config = dict(
    n_layer=11,
    d_model=448,
    n_head=7,
    n_kv_head=7,
    head_dim=64,
    d_mlp=1792,
    vocab_size=13513,
    activation='tanh_gelu',
    norm='layernorm',
    norm_place='pre',
    norm_eps=1e-05,
    positions='rope',
    rope_base=100000.0,
    rope_fraction=0.5,
    qk_norm=False,
    attn_scale=0.125,
    bias='none',
    tie_embeddings=True,
    parallel_block=True,
    init='uniform',
    init_std_qkv=0.0327,
    init_std_o=0.0327,
    init_std_up=0.0327,
    init_std_down=0.0,
    optimizer='muon_variant',
    lr=0.00656,
    lr_mult_qkv=0.5,
    beta1=0.95,
    lr_head=0.00684,
    grad_clip=2.0,
    warmup_steps=200,
    schedule='wsd',
    decay_fraction=0.714,
    decay_shape='linear',
    final_lr_fraction=0.0,
    batch_tokens=65536,
    seq_len=512,
    doc_mask=True,
    train_tokens=732400000,
    steps=11176,
    dataset='wikipedia_en',
)
MLP neurons of a small language model. Each row is named by its layer, matrix (up: input weights) and neuron, and shows model dimensions 224-415. Each number is 128 + 32 x the weight over its row's rms, rounded and kept within 0 to 255. Numbers have three digits each.
Before each neuron's rows, "fires on" lists the tokens most often at its 100 highest values on Wikipedia text that the model never trained on.

fires on: "that ", ", ", "\"", "'"
L3.up333:085063071135142106103151128106173125099114154083112125144096142162116115086091105125047138102117164136047165152096088109160163089121129149068123127091165124049152155098115158102078127163208170140104141197176094145114090162084118134154113103144087141105062143144174144149166115084107087155152178095184190102152157170151152145148135121139103113169103127103174101120093145160138111100132145108106079118163188149108111108141153118113103124134160118094130134152084156128170071172100083146138085104059184118040117109116146169125141133155154193117132111092125068118148124100129073118

fires on: "in ", "\"", "from ", "n", "of ", "m"
L5.up1659:075133140153172150106142148144167142176087111097109159068129133163160112148169115118101164054140131146162121136148098179155106138133097143150089155107153151086114184134127159119097169123135195129115130050174110173103151123103128183125195056129130111160138111213110162166111156088093110172080141098100121142084156160179130061075129094084111082169109095159144130147112144118184183141136106139132105093156124161143168161111180144143126118177103097094090091166129105118124101086074109128138082103107176133145109147168095198056164068136132127119123131170122153173172119125066143107

fires on: ") ", "; ", "′"
L3.up58:085125108105112106113108167155122114132197144079096122048217134171103111136109185134118128107162146110129210132174127173159083139099190095104169140143118122069163138154127171139136117152145147124092125134125087125163131172119130124183084116097109113134174105066127143153163160151152071071150140128155162120164123184154139128080142123159095126153085182056176094115135167114116143202119121131107204121106190162150087136175107111151173129162099067078088105150172059094115141106155105130141171144082114142136097119153159153127123147198081048178144104090123079132148147119159110178

fires on: ") ", "elections "
L6.up1135:201092086135164125135082128155135129081152164074120142066143132104107166136103142130110071131102099113136188101077111142081119124079159123143152126102143148074159160160166126109082102181127104147069109122125073128081171182184106199153086121169092108102130117116130167125138096101195122072145129153100095105117100109144095083094148163202108153114115130082135116112067152154177096191155071124134142153090090103154129114201120167133109154098153146135100122181157201114116137169131130083099138139114085184085131119094133125143127120101095131156093113114110120166134081165120134176

fires on: "Mc", "ad", "eg", "w", "am", "n"
L3.up1790:100105149163133087111094081126106083116136147131129185207034148118124194116135107127118120116154111133180107111063125079188154160070133104133082124120088134181152152113143158123159126168135135143073103157170164121124131153127116143162142106138087163069078127110116085143114172130143135147093111156092104178141184134152137167163127154118178119121179148118161128116105135116153156052112110148151124168110129080131136101107122083080151144160119125077165134213137172158070184104101118135123125146192116203178126129159087136167063151163215139173132163168076131116145141159157146108

fires on: ", ", "of ", "in ", "to ", "southern "
L5.up699:181159159069135149111113125142137090122112147131130125113107102080165150133206105106043129114154143105078129131158120143133102163154106137140172160117109107097087172106167131107147150141196141141100149060145145119156180116109107155130100119102144184133172158089108137167110172145058075131122113173047123113139156150114140145122155112167104137135066080124097140160062160114085082117160136150067172119092187147095146161162154187111118067112086123107155148185137117094153169120129150095116096113102127166101112172164164128147132080133107092147116161136165099115234177176140109131

fires on: "d", "r", "cl", "as", "pr", "c"
L3.up107:097112127097155145111142148143103154104106133115073123073125122114155097146125136152116113200133195144120103100144084125104142118064121142160153145128099112117138088103095091153118109101131136171098141113071122117113146174147099131077146086142181102118137153067170144129146149163115073176151130094111165110130134150226160100113147129173158102141143146101130134146113127039080154084112120087144164190164146126116141158059100059127135061127158178149111136105074135074107144211162169153153166160090075092142123073111078138118169151177139129119068152107111174124130064068117150120

fires on: "; ", "| ", "\n", "-"
L3.up1135:136086151106096135152118183034077088148172074128104204067084180136122072145114143060132114205157068088184153120116108159167097193072140171129161162135118123116122111090156150160159120135145187133089161125133083139157163157159111114151088066161158119126073159139146167127136144161148077078098077153168077124098180068122203120122133170161149201101102132131117113102180149134119191131158117149149143171129144181162150133101129149101084138147111119094177124097126081158129180108107142164091185118095161117100077129145125117093147102114129071101159127179074108087132099091170103104

fires on: ") ", "st", "=", "um"
L3.up468:106145119126159129134112119156084090122128089173110109064162073152165125126079165092144187131126152120128139054127116193164126136132151133127117145081150111138128165171184145141169150164122148157101123140077108179108123156121142102092126109171129104087190168067147140143198120150157121089101131197154149112096145123126090133154115128155155116048136164125160143116097180129119158109113114149110131150125103116114124087133094143079100146091167109092127084088154153154104096101114138138158167090121140112139132144156141101171115118097128031130184125132115139129140162180120193152

fires on: ", ", "as", "-", "d"
L5.up756:104141123157124126117043058163145121117067118160164098063168162134189089137102092164094103101143129113136171128138115160101142157153136178132121184141120130140113105131106177086157156110133144128140158081101087136152134138159115120140107140170138067106131096102168086110129112161127077099155116168134150146143158128110104098071097179131054086128172115079177070140154131093099100100154138000157136115123154109161121131096180110107105132120099134067116155076095129115137162173171121084120121114151152070202139133115125171126144064142101080109084150155112114095127101108154074119

fires on: "United ", ", ", "C", ".", "of ", "southern "
L6.up1303:159186090100137102111099144098185047164110096144130091113131147095122148135155166113124106051165111163117117106127119143143122157076137182153070115117131112200145095149119173088137162110137071113143104133133149128159126131138129156101094123115166101116158158151135119170093154110120146028092138149111152144078139171098192136056186084055142191105117068099144099132081167094114087107139128068129120104107074131112134083154116102159130126105141083140172162170111101111122143087092070087148122128168188194109199105148166102144136105143134088150141114144188173105167139120111164130

fires on: "in ", "way ", "om", "of ", "| ", "ch"
L3.up1687:100118091157126146073063048082126094187121108113152163122144088088118079120209143108094092122164113179095162094086097160119126148131124091145143131136135093064069104168146087121074185150132144112115106117103123089075150134081107101150121132121120142138145137193091112151118135135127129105134125156128176130112125139131104125143181131095101168118115071184157112129121159118094080125122160191196193099096124124139118127129186075085075120105210123108133055156139092100102108163101114167056099084154137150180106105144143141074122108123140116170089133107088097083156180147131131136

fires on: "in ", "of ", "Arena ", "to ", "; ", "de "
L3.up835:100132170136110121075142084171102110130147106113185157104133085140089153120144117117053143111177137138106157128140128138080117135157146112131128167107106061104148111174114126155116118134136158138114122044128124108150171098140195099140107066172208134150130117170121115151153143142103135148133142171151096113070147140119096111089162118169115092152115127109151146164150146150124073156158102133070143186039153155137152128114157165104134131121128108062144142163126100093137107100150071142103104107125091186164113151175133133080131112132121143151140227059093143128142095107087133105